{"n_layer": 16, "d_model": 320, "init_std_down": 0.00435, "optimizer": "ademamix", "lr_mult_o": 0.834, "beta1": 0.9, "lr_head": 0.0102, "final_lr_fraction": 0.0, "doc_mask": true, "train_tokens": 540000000, "steps": 8240}
MLP neurons of a small language model. Each row is named by its layer, matrix (up: input weights) and neuron, and shows model dimensions 144-271. Each number is 128 + 24 x the weight over its row's rms, rounded and kept within 0 to 255.
After each neuron's rows, "fires on" lists the tokens most often at its 100 highest values on Wikipedia text that the model never trained on.

L6.up503 [ 97 109  90  87 149 171 128 106 116 126 129 124 112  89 111 149 140 139 145 129 161 141 138 142 148 163 118 152 124 127 141 159 127 126 112 144  73  97 110 117 158  91 156 103  89 165  83 124  95 105 133  70 118 117 178 126 148 123 122 124 125 145 149 190 127 115 103 127 149 134  98 117 127 132 172 141 120 174 154 118 131 129 141 127 145 142 105 110 141 118 112 112 136 105  88  96 188 153  78 169 103 102 121 167 105 124 138 127 140 104 172 136 147 140 109 100 143 125 147 164 115 117  91  57 121 143 128 132]
fires on: " it", " him"

L8.up281 [166 114  94 147 166 130  87 152 106 100  74 112 112  94 147 134 120 104 117 158 123 133 136 156 142  95 143 109 114  97 178 130  96 145  98 162 130  88 140 121 104 160 152 117 135 148 167 116  92 108  91 107  76 120 146 107 151 162 110 119 167 140 171 170 151 124 119 118 134 159 162 131 148 140 134  95 160 139 135 153 109 116 170 175 103 134 135 150 108 120 118 116 101 102 106 169 126 114  99 142 115 129 138 101  96 129 109 123 144 147 142 161 100 119 122 111 136 136 155 156 116 151 155 154 130 156 155 115]
fires on: " |\n", ",", " out", " and", "ed", "ing"

L11.up558 [ 92 163 159 130 127 127 109 114 118  89 141  93 133 109 150 153 106 128 118 116 118 148 126 165  98 162 127 156  71 142 164 140 174 135 130  91 103 128 150 165 108 106 154 160 170 149 118 177 121 143 167 108  93 130 171  88 115 131 113  77 115 137 123 165 159 131  98 101 133 136 131 139 161 149 133 133  79 118 143 106  88 123 124 170 129 169  79 141 136  71 131  91 144 125 142 110 117 122 134 143 127 109 117  91 166 129 127 125 143 138  95 196 157 116 129 117 168 129 121 120 137 133 131 160 165 148 143 134]
fires on: "0", "2", "1", "9", "8", "ö"

L8.up476 [134 145 111 127 180 138  84 135 121  96 116 115 142 140 118 170 136  90 120 145 156 125 141 108 140 105  85  88 131 120 141 139 114 149 118 129 106 142 147 124 143 134 124 132 141 118 151  91 149 137 122  83 123 144 128 111 135 157 106 162 169 119 143 105 159 118 139 174 116  99 155 136  94 160  65 120 133 136  69 165 115 154 145 132 118 103 105 116 113  84 124  93 130 127 150 148 135 111 157 148  96 157 129 156 100 148  98 146 122 113 127 135 137 156 106 109 126 176 132 119 134 130 111 141  73 110 158 153]
fires on: ",", "f", ".", "st", "eb", "b"

L2.up494 [121 151 117 134 169 108 111 132 124 122 147 129  92 121 120 119 149 117  97 136  98 124  79 155 111 146 158 141 122 124 128 109 104 133 112 146 123 151 121 176 172 137 160 117 127 120 110 123 165 163 121 163 103 143 175 118 140 141  57 134 113 107 104 119 131 108 179 149 127 107  93 129 133 108 125 127 182 136 152 104 162 167 115  96 147 181 138 124 174 128 139 151 144 155 144  86 150 101  81 132 156 130 111 116 149 138  90 109 147  97  95 119 109 106 112 156 113 116 137  95 141 184 130 102 156 137  91 138]
fires on: ".", "ar"

L8.up507 [156 145 131 124 112 158 123 155 118 136  87 135 128  61 135 151 107 159 110 183 117 158 120 136  80 156 169 102 120 123 112 106  95 144 110 104 135 145 169 127 105 128 105 122 131 127 126 116 143 156 160 134 117  97 157  79  94 120 127 165 132 120 123 119 154  80 104 177 114 154  97 121 179 144 131 118 166 149 115 140 103 141 156 143  69 106 144 164 123  98 122 155 118 146 113 110 118 122 104 189 122 139 130 129  99 126 144 123 172 168 119 139 121 118  80 135 104 112 152 143 122 147 152 122 128 120 133  91]
fires on: " of", " and", ")", ",", "'"

L2.up73 [166 147 128 114 172 135 118 130 122 142 125 163 119  68  98 146 101 155 115 194 105 146 120 125 120 134 139 107 152  88 138 161 139 108 186  66 100 111 128 130 159 111 132 134 139 125 106 105 111 123 113  94 103 112 149 106 158 150 127 133 126 108 128 134 155  93 155 164 109 119 103 128  99 125 108 151  81 166 130 134 116 104 120 107 149  88 128 143 115 151 155 105 156 164 152 118 128 126  97 129  93 158 159 125 113 156 150 120 122 120 132  96 147 157 127 204  67  98 122 151 117 142 125  95  86 119  80 123]
fires on: "3", " ", "2", "1", "0"

L10.up176 [102 129  89 122 144 125 119  93 113 148 132 134 117  70 121 167 155 126 109 114 142 132  97 169 156 137 165 138 151 135 144 122 133 115 178 127 125 104 151  95 148 135 183 154 164 170 112 182 142 139 143 141 135 101 173 123 148  82  79 140 130 136 108 137 108 120 126 141  75 141  92  98 116 125 113 103 143 127 123  92 150 136 145 118 144 172  79 132 159 119 149 145 101 164 140 104 136 137  96 145 167 147  86 121 150 132 127  93 137 140 177 108 112 121 106 107 139 141 140 137 139 157 123 125  75 133 117 179]
fires on: " C", " P", " Pl"

L8.up1071 [107 143 129 144 127 159  96 119 113 132 141 114 137 123  71 131 100 118 106 181 138 143 141 163 164 154 163 121  62 110 138 186 115 127 136 147  90 103 103 156 146 104 114  93 158  86 154 113 133 129 167 132 109 121 146 146 141 138 152  99 108 135 108 149 144  99 146 146 137 150 128 105 103 124 155 129 136 128 127 131 127 107 121 129 142 141 117  99 106 116 135 145 109 143 127 114 104 129 129  90 141 159  55 117 150 169  96 120 149 126 138 107 164 143 128  69  85 171 180 156 127 143  92  95 115 190 142  82]
fires on: "9", "8", "0"

L11.up77 [197  98 121 103 151 117 135 127 158  93 111 135 131 115 105 129  94 124 160 156 139 169 152 129 143 146 114 120 158  82 123 138 128 151 134 108 129 107 126 157 131 103 111 150 157 138 134 126 118  87 145  91 117 136 135  82 119 149  97 138 116 114  88 131 157 118 135 192 126 128  95 110 134 145 116  99 108 100 126 105 173 144 156 124 128 115 113 140 117 156  97 137 146 146 112 101 174 121 130 136  92 134 185 118 159 125  96  89 177 128 194 160 119 124 118 182 122 165 143 162 115 146 147 137  79 147 139 157]
fires on: "9", " ", "1", "7", "2", "–"

L2.up706 [118 116  92 124 162 158 112 121 135 124 101 118 141  90  87 129 168 109 109 155  84 143 145 105 150 151 145 132 148 117 124 111  98 120 177  84 105 133 132 125 160 149 140 138 129 138 138 116 161 143 127  86  77  97 142 120 134 100 139 147 135 122 156 154  88 122 169 195 126 109 134 110 108 143 147  97 102 158 135 153 160 153 134 155 149  69 133  89  74 125 141 109 136 127 151  85 120 147  83 133 138 175 112 115 162 118 105 170 133 115 141 143 113 116 112  88 102 123 142 140 154 163 145 130  84 122 129 147]
fires on: "2", "1"

L10.up872 [139 112 137 125 122 116 135 146 106 182 139 119 141 123 126 139 133 159  99 133 139 100 129 147 111 112 128 153 100  96 126 149 140 139 161 111 127 130 172 115 124 159 125 152  80 145  93 112 156 114 103 125 103 121 112 113 154 111 122 112 109 103 116 141 108 106 137 154 152 122 110 135 130  77 134 111 139 128 137 103 100 134 127 121  75 119  96 101 110  96 109 180 112 132 159  80 107 166 112 133 104  98  77 154 150 151 129 198 133 107  96 161 102  73 155  86 161 103 135 162 119 199 149 140 150 177 142 110]
fires on: " who", " that", " he", " she", " Roman"

L11.up994 [ 95 159 120 113 103 128 132 118 124 105 105 138 144 115 126 131 131 140 117 109 139 122 135  99 124 121  99 122 103 116 116 108 182 124 112 105 124 133 106 139 152 127 114 142 156 141 124 176 178 150 132 136  51 111 170 142 132 122 110  87  60  97  72 109 138 102 124 150 134 131  84 124 132 119 152 137 102 117  92 124 149 113 133 146 136 108 147 130 149  81 120  92 118 127 175  99 122 144 125 126 112  84 115 124 118 161 115 131 138 152 111 125 170 120  99 144 163  89 119 113 106 129 148  80 133 132  98 139]
fires on: "9", " G", " ", "ö", " War", "z"

L11.up1094 [115  79 106 105 104 148 131 145 145  74 126 105 105 150 119 152  86 140 135 135 110 137 132 136 114 131 118 138 137 121 128 111 165 170  59 139 128 148 139 168 117 140  97 159  95  90  84 109 156 149 135 145 119 133 112 145 133 168  97 118 103 121 155  89 138 120 106 104 160 120 107 126 114  95  86 123 186 150 115 150  88 136 151  85 110 132 113 139 129 130 141 113 111 181 145 105 122 112 140  72  96 145  99 108 179 144 127 104 137 130 135 160 143  73 129 126 144 149 138 125 141 188 152 115 122 113 145 150]
fires on: ",", " that", " and", " which"

L6.up653 [130 121 133 128 139 153 140 127 155 125 125 142 136 122 139 142 154 122  94 104 125 149 145 109 119 164 137  91 145 110 103 122  84 128 114 104  72 124 139 157 109 122  96 128  96  99 128 167 134 131 151 104 119 163 139 123 154 141 138 140 106 169 131 168 151 113 129 126 131  98 174 133  78 144  97 138  94 132 127 122 165 150 131  92 129 131 132 133 167 121 102 101 141 150 127  92 104 168 126 125 111 134  91  83 113 135 135  85 120 156 126 197 156 135 105 133 158 151 192 145  73 125 105 102 144 130 127 118]
fires on: ".", " on", " in", " m", " of", "-"

L2.up24 [ 89 163 107 134 105 111 118 140 112 133 126 100 109 141 105 183 110  90 128 131 123 117 145 164  99 161 145 182 156 117 147 115 124 127 124 111 149 117 109 111 149 143 142 117 154 111 114 156 151 150  98 143 155 133 163  74 103 115  92 125 153 152 127 145 161 135 144 147  93  78 120 120 133  93 138 122 113 166 141  97 131 139 115 115 109 163 141 174 173 140 109 170 159 161 118 130 140 149  77 119 154 134  97 138 100 142 103 126 132 111 111 142 111 120 145 130 144 136 148 111 136 189 132  99 128 146 100 128]
fires on: "."

L10.up1103 [156  75 132 153 173 154 137 134  70 111 135 141 175  93 142 137 115 138  63 124 119 186 124 117 140 117 115 144 144 137 165 144  90 146 144 115  94 131  81 145 130 131 138 121 114 130 155 144 136 112 144 131 111 133 150 113 144 103 111 166 149 152 125 146 157  88 128 197  90  69 150 126 152 142 138 139 107 125 126 145 156 128 148 137 109 120  95 159 135 100 131 143 140 163 115  87 125 124 153 164 131 154  81 131 119 138 113  85 155  90 133 164  92 144 127 131 104 140 115 131 118 116 145 133 114 125 152 103]
fires on: " an", " d", " first", " An", " was"

L11.up612 [112 112 126 145 140 135 149  91  82 127  99 129 140 106 130 135 110 104 145 133 134 143 202  85 139 101 174 117 130 100 165 104  81 127 149 110 161 129 164 118 108  93 134 147 121 118 145 120 154 131 126 126 138 104 160  92 140 144 146  91 137 130 138 155 135 116 119 175 142  93 163 102 138 121 111 125 134 134 116 129 147 158 192 135 126 110 112  62 163 108 132 132 131 173 112 162 129  85 139 153 128 178  75 123 132  85 118  70 151  89 119 134  88 116 101 134 109 196 148 132 149 158 149 112 141 152 139 137]
fires on: " an"

L6.up544 [104 115 118 145 172 127  75 132 144 160 129 160 124 146 148 151 126 197  90 135 124 122  96 131 145 148  90 161 133  82 129 118 139 103 150 139 114 121 154 128 140 149 142 131 109 111 133  92 142 162  97 137  96 121 118 109 126 128 125 141 144  69  91 106 124 147 140 158  95 120 122 117 135 113 128 134  95 110 176 161 112  98 117 110 120 115  80 132 153 107 120 138 106 109 182 135 116 132 117 160 132 103 121 118 174 131 119 162 146 147 122 191 145 106  81 101 144 132 120 133 139 166 138 125  90 177 141 135]
fires on: ",", " (", " who", " that"

L2.up1101 [109 171 116 114 117 104 108 122 118 135 112 134  81 112  82  89 122 147  66 117 157 149 143 150 141 174 153 170 107 119 119 148 131 143 168 128 117 139 100 138 200 161 130  86 129 119 130 130 138  99 145 144 149 138 169 102 124 127 118 143 127 131  61 143 161 113 140 188 115 106 132 134 116 116 102 113 125 138 144 113 159 117 110  80 137 154 129 125 124 135 111 137 165 118 129 142 136 144  78 130 140 105  95 118 152 133 105 148 168 140  98 153 160 102 152 125 129 112 122 103 133 166  99 127 135 142 130 163]
fires on: "–", " of", "g", "j"

L8.up250 [133 107 142 138 150 119 123 128 121 140  92 133 134 131  95 134  87 162 143 139 129 115 159 139 168 108 104 162  74 110 127 149 142 182 149 124 156 129 135 162 140 133 126  56 167  91 163 105  97 124 155 111 121 130 175  98 104 163 149 120 142 130 148 106  92  75 154 118 127 165 118  76 119 119 129 154 105 149 130 147 144 156 170 162 166 131 141 140 138  73  76 110 132  84 154 126 134 127 142 128 137 129  61 123 142 147  88 121 135 118 136 120 121  88 119 157 123 179 185 151  97 105 118 101 163 130 139 121]
fires on: " ", "1", "2", "7", "0"

L6.up1246 [109 120 145 149 166 119 100 153  64 150 164 128 107 127 127 173 134 119 101 163 120 174 150 161 163 111 145 169 158 103 136 154 148  78 130 133 102 101 135 151 146 143  96 110 136 130 127  98 119 157 146 116 116  97 150 123 123 125 109 122 132 136 149 138 149 100 164 103 105 134 116 111  76 128 132  83 108 130 153 133 132  91 145 119 108  94 135 134 119  71 139 149 159 100 153 151 127 134  98 121 150 153 101 134 143 138 148 165 150 136 142 194 109 113  87 148 118 138 117 142 133 146 154 104 128 124 158 138]
fires on: ",", "at", " ("

L6.up756 [168 141 113 114 159 100 120 123 105  87  85 118 133 142 127 138  78 108 151 112 164 105 126 165 178 130 179 137 126 149 150 182  81 119 181  86 187  90 138 130 135 134 129  77 130 132 133 174 158 144 135 139 124 127 186 109 163 101 103 127 111 132 125 153 104 120 129 134 107 109 166  96 115 133 106 127 126 123 112 136 105 141 127 135  95 134 106 123 130 105 121 152 134 138 112 109 135 181  88 105 109 175  89 119 145 103 134  90 141 141 130 129 111 124 157 147 149 141 141 115 123 135  81  94  97 172 148  97]
fires on: "n", " /", "st", " C", "c", " T"

L10.up1246 [148 106 103 163 113 126 136 112 136 124 114 115 168 119 117 144  93 129  93  98 114 152 146 162 109 126 176 129 148 104 126 106 162 143  78 114 145 126 143 126 114 118 139 163 131 138  89  91 147 139 151 134 112 120 106 156 151 122 121 113 129 112 161 148 179 117 142 160 148 157 137  78 122  98 129 131 126 153 118 107 138 153 148 125 121 104  95 114 173 139 106 133 127 160 125 141 163 119 125 119 108 123 123 116 157  98 138 131 138 127 153 130 124  62 100 143 129  71 111 109 119 164 124  95  91 125 118 137]
fires on: " and", ",", " &"

L10.up1159 [125 107 136 110 110 142 135 140 120  97 116 148 136 126 114 151 114 116 116 168 106 165 195  91 153 114 141  99 119 134 139 154 111 152 161 129 173 123 103  95 121 113 143 115 112 116 150 126 170 148 143 130  80 154 138 124 132 156  95 118 168 136 132 151 150  89 180 124 129  79 174 107 162 156  92 115  98 149 164 114 113 120 163 103 110 108 108 109 143 102 123 150 127 174 117 135 128  98 141 122 108 156  89 149 126  89  74 143 171 123 109 166 142 122 116 127  99 151 109 109 153 110 196  94 113 141 152 119]
fires on: " an", "An", " An"

L10.up1186 [118  99 132 108 119 137 138 188 124 116 127 160 125 127 133 156 125 102 119 136 128 120 151 150  91 153 143 137 144 119 130 136 122 199 118 170 135 169 168 111 128 138 137 120  88 110 103 123 124  71 127 105 151 129 124 135 127 114 116 105 113 130 161 162 147 137 123  98 130 126 176 112  67  89 131  93 109 161 113 103 178 140 139  87 106 112  95  94  71 113 112 104 147 113 116  95 118 120  97 165 127 150 131 125 140 146 153 100 100 116 122 172 118 135 171 142 120 178 163 115 128 114 107 111  95 141 156 102]
fires on: "0", " |", " l", "l", "L"

L6.up98 [165  88 125 104 134 103 125  80 100 112 106 148 123 123 126 110  93 150 133 119 136 158 126 141 102 152 171 130 152 106 105 172 134 158 149 133 131 110 108 140 122 133 142 126 116 109 139 128 121 128 131 132 139  93 154 126 157 137 155  78 120 157 177 165 160 131 122 129 114  70 113 116 151 144 137 148 156 161 131 165 108 149 161 123 107  97 104 107 128 133 115 114 160  90  92 106 136 110 124 114 149 132 167 129 149 163 139 120 148 144  88  91 121  83 161 151 116 139 168 157 129 137 116 122 124 141 132 121]
fires on: " |", " S"

L10.up1042 [134 118  93 116 108 162 127 118 137  58 120 147 147 111  57 126  78 105 127 111 115 127  92 133 152 139 132 109 117 113 157 147  97 193 112 148 116 121 112 162 161 102 136 151 144 130 114  95  90 157 107 121 120 118 127 139 135 162 142 109 103 135 195 137 124 141 124 124 110 120 141 111 129 113 138 159 104 173 115 124 162 134 137 139 122 118 131 119 131  96  90 154  92 138 122 129 183 127 101 173 117 144 131 168 123  85 103 144 129  80 109 117 118 161  95 108 150 126 157 136 109 132 161 100 100 182 169 100]
fires on: " it", " him", " them"

L11.up1064 [100 130 116  89 138 136 119 120 119 148 137 124 170 114 156 154 139 106 144 127 127 173 116 142  89 110 137 137 111 117 119 102  89 104 144 139 122 131 137 140 120 110 180 172 147 124 106 155 117 150  89 145 114 101 159 127 135 134  91 143 117 166 135 132 141 121  84 147  93  97 140 104 129 117 126  75  73 134 129 172 131 153 143  96 145 173 109 105 137  94 169 119 150 134  68 115 133 101 115 163 105 144  96 150 166 173 173 148 119 111 161 119 131  96 135 152 137 107 121 126 144 150 135 138 120 101 118 114]
fires on: "2", "L", " P", "l"

L2.up1259 [107 146 102 124  86 124  77 140 140 139 149 154 126 162 141 142 149 149 137 137 122 144  98 136 173 187 143 142  80 118 134 137 123 133 125 138 155 116  77 144 142 135 123 120 103 100 133  67  92 166 116 111  92 153 157 113 146 103 149 114 122 125  74 111 133  94 105 121 119 141 122 117 155  96 117 122 105 172 137 143 125 128 132 159  99 143  97 124 176 109 119  85 178 138 142 175 154 165 115 155 120 143 108 134 158 121 120 136 108 122 137 103 120 132 159 107 142  82 107 114 137 105 112  95 169 158 136 118]
fires on: " that", "\n\n", " so", " know", ")\n\n", " because"

L2.up1205 [143 149  97 143 118 116  98 114 114 126 123  99 160 141  98 137 129 141  89 189 122 120 178 145 142 168 151 146 133 124 107  80 149 175 106 142  74 141  90 114 139 127 132 137 117  87 115 167 159 110  94 133 138 139 158 118 186 165 139  88 109  85 140 165 113 118 115 169  87  83 137 112 133  85 124 124 122  97 152  87 114 170 127 108 137 147 155 154 116 141  84 134 172 155  96 111 160 118  88 129 113 150 134 137  77 104 123 148 155 105 113 125 139 108 125 149  92 135 151 125 133 141 138  99 140 139 125 112]
fires on: "–", " ", " of", "."

L8.up585 [ 77 134 128 130 100 140 104 147 144  98 129 116 110 162 136 117 121 145 127 121 148  96 142 133 128 103 125 115 140  75 145  94 130 143 135 126 125 123 159 141 136 109 141 113 116 103 107  89 178 111 173 110 171 112 132 138 138 178 134 110 140 119 131 114 150  90 117  73 102 125 131  92  85  96 124 115  77 150 116 111 135 196 177  96 118 125 122 140 119  94 123 124 120 130 106 119 108 122 121 152 147 128 159 108  91 140 134 127 113  92 147 120  94 106 145 103 138 150 145 113 135 146 142 117 162 133 125 127]
fires on: ".", "0", " |", "4", "7", "3"

L10.up879 [162  87 110  86 142 112 111 130 127 123 146 146 129 202 125 131 149 134 114  96 124 165 147 135 149 134 108 135 143 122 126 134 107 134 118 132 103 110 135 156 143 126  95 162 130  95 127 111 160 145 187 137 116 140 108 109 111 132 158 137 149 163 144 156 136 129 106 140 109 121 154 120 106  76 101  99 131 136 151 116 103 139 136 120  78 119 130  95 135 104 106 127 132 176  76  78 129 139  96 115 142 147  99 147 105 140 100 177 153 107 139 139 142 144 154 107 131 157 183 143 125 149 120  88 153 162 114 129]
fires on: ",", ".", " |", "5", "6"

L13.up790 [ 82 120  98 124 129 178 113 117 117 129 126 130 138 137 125 145 103  86 135 142 138 152 153 129 128 121  94 123 132 133 144 126 130 141 135 115 100 169 132 123 136 117 124 156 131  64 136 100 172 167  89 118 105 163 135 145 112 158  94 131 169 134 134  97 133 132 104 155 138 151 108  99  99 118 126 116 158 169 173 167 151 159 140 121 129 141 128  99 131 129  88 104 108 119  95 130 126 127 116 101 152 163  87 130 122 163 140 140 101 113 170 186 103 149  96  93 130 130 121 151 171 171 131 174 172 129 149 156]
fires on: ",", ".", "8", " ch", "6", " "

L2.up681 [138 161 159  77 125  98 115 128 145 163 119 154 109 108 132 148  70 169 140 115 147 133 120 187 107 176 162 118 101  97 126 147 120 150 110 122 146  83 100 104 139 160 126 152  74  91 145 128 150 123 136 149 112 159 160 118 161 170 144 139 113 147 118  98 115 110 106 146 109 163 138 126  96 140 153 117 100 166 147 136 141 133 102 145 136  64  96 126 152  78 103 111 177 188 101 129 137 141 167 152 126 121 116 120 127 124 141 105 153 135 128 128 112  99 131 122 111 106 104 114 110 158 166 114 111 146 154 113]
fires on: "\n\n", " for", ")\n\n", ",", ".", " where"

L13.up176 [101 104 126 146 113 135  82 114 123 120 112 137 124 102 151 140 107  95 119 125 123 143 177 108 175 128 105  87 117 157 146 139  95 130 155 124 139 141 118 164 129 106 143 134  27 114 136 135 145 109 133 158 114 144 118  99 163 124 126 170 181 166 136 155 114 132 160 144 102 107 140 128 122 134  97 147 101 113 134 131 143 102 154 103 105 113 111 156 170 100 125 143 105 156 119 142 130 141 155 136 151 164  93 120 114  79 142 111 133 112  97 133  87 144 110  89  91 166 160 130 118 147 126  98 131 163 163 107]
fires on: " an", " An", "An"

L8.up1121 [110 146 167  81 139 155 110 145  82 129 137 140 149 117 113 127 123 157 166 121 164 168 126 152 104 102 141 154 140 143 136  76 144 182 117 135 160 154 158 146 126  86 118 146 146  90 116 112 161 110 123 116 137 146 148 134 127 133 129 129 132 129 179 103 141 107 120 175 117  95 150 123 124 165 148  87 152 118  93 142 136 147 136 116 137 154 129 136  85  90 161 148 117 125  94  79  86 136  97 102 117 165  71 126 113 168 178 144 119 147 130 164 158 105 155 140 190 170 172 151 113 129 109 139 134 108 148  98]
fires on: "L", "l", " a", "-l", "-L"

L2.up168 [139 140 111 135 119  79 142  89 101 123  69 146 168 130 135 116 118 145 105 135 103 138 140 170 127 124  95 133 148  75 161 142  76 151 105 125 158  96 131 146 125 136 136 124 104 125 130 100 158 123 102  92 121  86 137 106 129 163 177 112 137 156 167 158 127 142 142 122 114  99 158 104 176 171 132 112 128 133  97  98 114 132 155 101  86 122 109 148 125 131 134 108 120 134 131 126 165 134 151 105 137 117 148 114 106 108 135 102 148 157 119 144 126 111 125 146 149 153 146 130  73 149 131 141 158 159 119  94]
fires on: ".", " |", " ", "ard", "ad"

L6.up550 [150 135 143 115 137 123  81 103 108 153  78 137 124 157  99 111 125 130 134 156 102 156 119 139 107 163 126  88 120 102 102 121 161 105 134 142  82 136 192 140 168 141 137 163 120  87 139 162 128 122 157 148 104 147 129 140 144 117 117 112 134 156 113 128  83 129 129 103 125 101 155 122  91 135 118 146 117 190 124 140 107 134 124  77 117  86 127 134 137 106 162 128 187 157 104 104  92  98  68 117 140 148 120 109  99 142 117 120 137 110 135 131 125 127 121  70 118 142 178 131 105 118 122  96 149 164 164 110]
fires on: " of", " in", " to", " living", " spent", "iv"

L13.up873 [137 123 138 117  93 130 129  91 150 116 161 132 133 103 117 165 160 111 102 121 117 148 162 133 157 116  95 135 192 126 103 105 112 159 112  99 111 120 121 138 116 127  86 114  86 102 119 138 156 109 153 121 100 136 135 124 109 135 141  94 112 143 123 152 146  83 147 140 134 127 130  90 108 117 120 120  88 143 116 102 118 147 112 176 134 138 157 108 119  95 118 111 119 141  70  99 157  94 156 135 198 125 102 121 141 142 104 169 112 158 146 150 130 112 120 139 152 170 164 144 151 176 133 143 121 169  88 192]
fires on: ".", ",", " ", "9", "8"

L6.up281 [113 118 164 167 145 142  81 127 125  92 117 145 112 125 129 113 109 141 150 102  90 164 207 120 134 128 151 112 117 122 142 134 121 137 137 111  95 117 104 114 139 149 159 129 119 107 120 130 120 108 117 126  83 177 157  88 117  98  97 128 143 169 138 164 152 118 133 192 129 127 133 123  87 119 132 105 103 131 113 138 127 141  98 134 147 154 118  89 144  94 155 112 115 137 110 137 138 137 114 163 131 143  33 128  95 103 169 118 151 140 147 141 114 121 126 111 110 158 180 119 120 129  90 100 162 137 134 120]
fires on: " an", "ford"

L8.up930 [121  82 150  95 147 135  66  73 127  90 128 137 128 114  70 132 126 130 134 139 115 143 130 119 158 152 105 114 120 122 145 159  89 169 136 106  96 124 115 138 105 140 134 136 112  85 112 142 102 107 156 149 118 164 138 136 142 154 100 144 123 132 157 160 183 122 128 107 110 115 121 121 140 131 137 136 146 139 149 139 124 119 126 124  98 153 118 121 129  93 120 123 186 156 127 120 113 118 136 116  88  97 106 131 107 149 136 106 142 114 148 122 152 138 147 107 143 155 173 143  81 129 119 131 163 165 146 155]
fires on: " in", " ", " of"

L10.up862 [158 118 128 116 129 139 112 108 136 137 144 136 135 149 131 170 165 113 109 150  94 131 145 133 105  96 101 124 103  78 154 138 109 137 154 149 110 122 135 105 148 126 110 125 126 103 118 117 148 142 152 129 165 111 120 111 116 146 131 122 127 165 170 145 142 111 151 144 123 123 140 104 120 113 127 106 135 154 128 134 124 149 128 136 112 106 151 112  98  97 144  94 125 187  92 108 140 164 146 127 139 190  88 114 141 127 101 131 137 124 146 120 113 141 101 135 145 131 172 137 127 129 104 122 144 131 125 119]
fires on: ".", ",", "2", "9", "8", "6"

L8.up1017 [143 118 145  87 182 142 116  85 124 123 141 131 137 132 134 137 113 144 108 167 133 197 168 146 127 140 189 137  93 128 158 136 141 150 163 147  78 120 134 123 146 177 110 119 124  90  97 159 114 144 132 146 125 135 149  94 139 125 158 136 146 108 146 184 111 124 146 161 120  96 119 122  83  91 113 145 135 127 156 127 144 148 165  61 126 146  77 131  75 116 115 156 148 108  60 140  94 123  95  99 118 159 134  97 139 144 164  97 117 138 121 126 158 144 130 136 133 112 111 149  74 159  94 100 180 135 146 156]
fires on: " of", " in", " was", " is", " both"

L6.up1278 [ 98 130 117  88 141 186 124  88 155 105 103 147 140 121 141 177 111 114 110 129 132 152 132 155 150 132 129 145 110 118 118 133 103 137 132 128 128  61 130 149 122 146 120 145 128 136 132  89  98 131 124 137  80 144 134 148 182 137 151 146 157  85 132 138 140 100 135 136 104  93 144 112 102 135 153 132 110 143 146 188 154  92 179 120 136 140 100 141  97  97 146 141 156 137 105  98 148 128 127  97 168  95 136 142 141 105  88 171 142 134 127 168 140 120  97 135 157 142 128 176 144 134 107 130  98 154 153 152]
fires on: ",", " =\n\n", " (", " is", " ", " De"

L10.up1119 [150 115 129 122 114 133  98 115 142 122 136 157 126 137 100 149 132 119 117 134 110 131 163 112 168 101 128  78 122 123 108  95 122 139 107 119 122  97 115 122 117 154  78 129 152 115 153 142 152 128 217 148 166 101 131 113 109 128 116 109 124 110 198 110 182 124 137 134 130 107 159 125 109 161  97 126 103 123 102 158 110 147 153 172  69 159 140 111  99 123 111 138 125 134 102 166 148 108 125 159  93 148 117 146 139 113 101 129 184 143 137 155 106  99 102 133 187 146 166 146 102 113 129 109 130 140 143 179]
fires on: "2", ".", "1", ",", "9"

L11.up1115 [192 129  71 129 123 114 120 111  99 149 162 132 147 121 101 149  95 118 101 104 121 166 124 183 145 151  98 120 144 133 141 158 113  96 129 112 129  97 146 154 113 174 128 166 130 133 140 147 106 153 115  84 121 118 112 128 150 143 118 131 130 162 168 119 158 123 131 111  99 134 145 107 160 140 108 125 148 143 114 191 132 124 145 201 158 120 140 149 124 122 141 159  73 122 126  96 159 132 158 143 117 133 112 139  91 124 148 117 120 116 151 130 133 126 136 166 111 113 117 169 142 158 120 139 104 140 122 128]
fires on: ",", "born", " and", ";"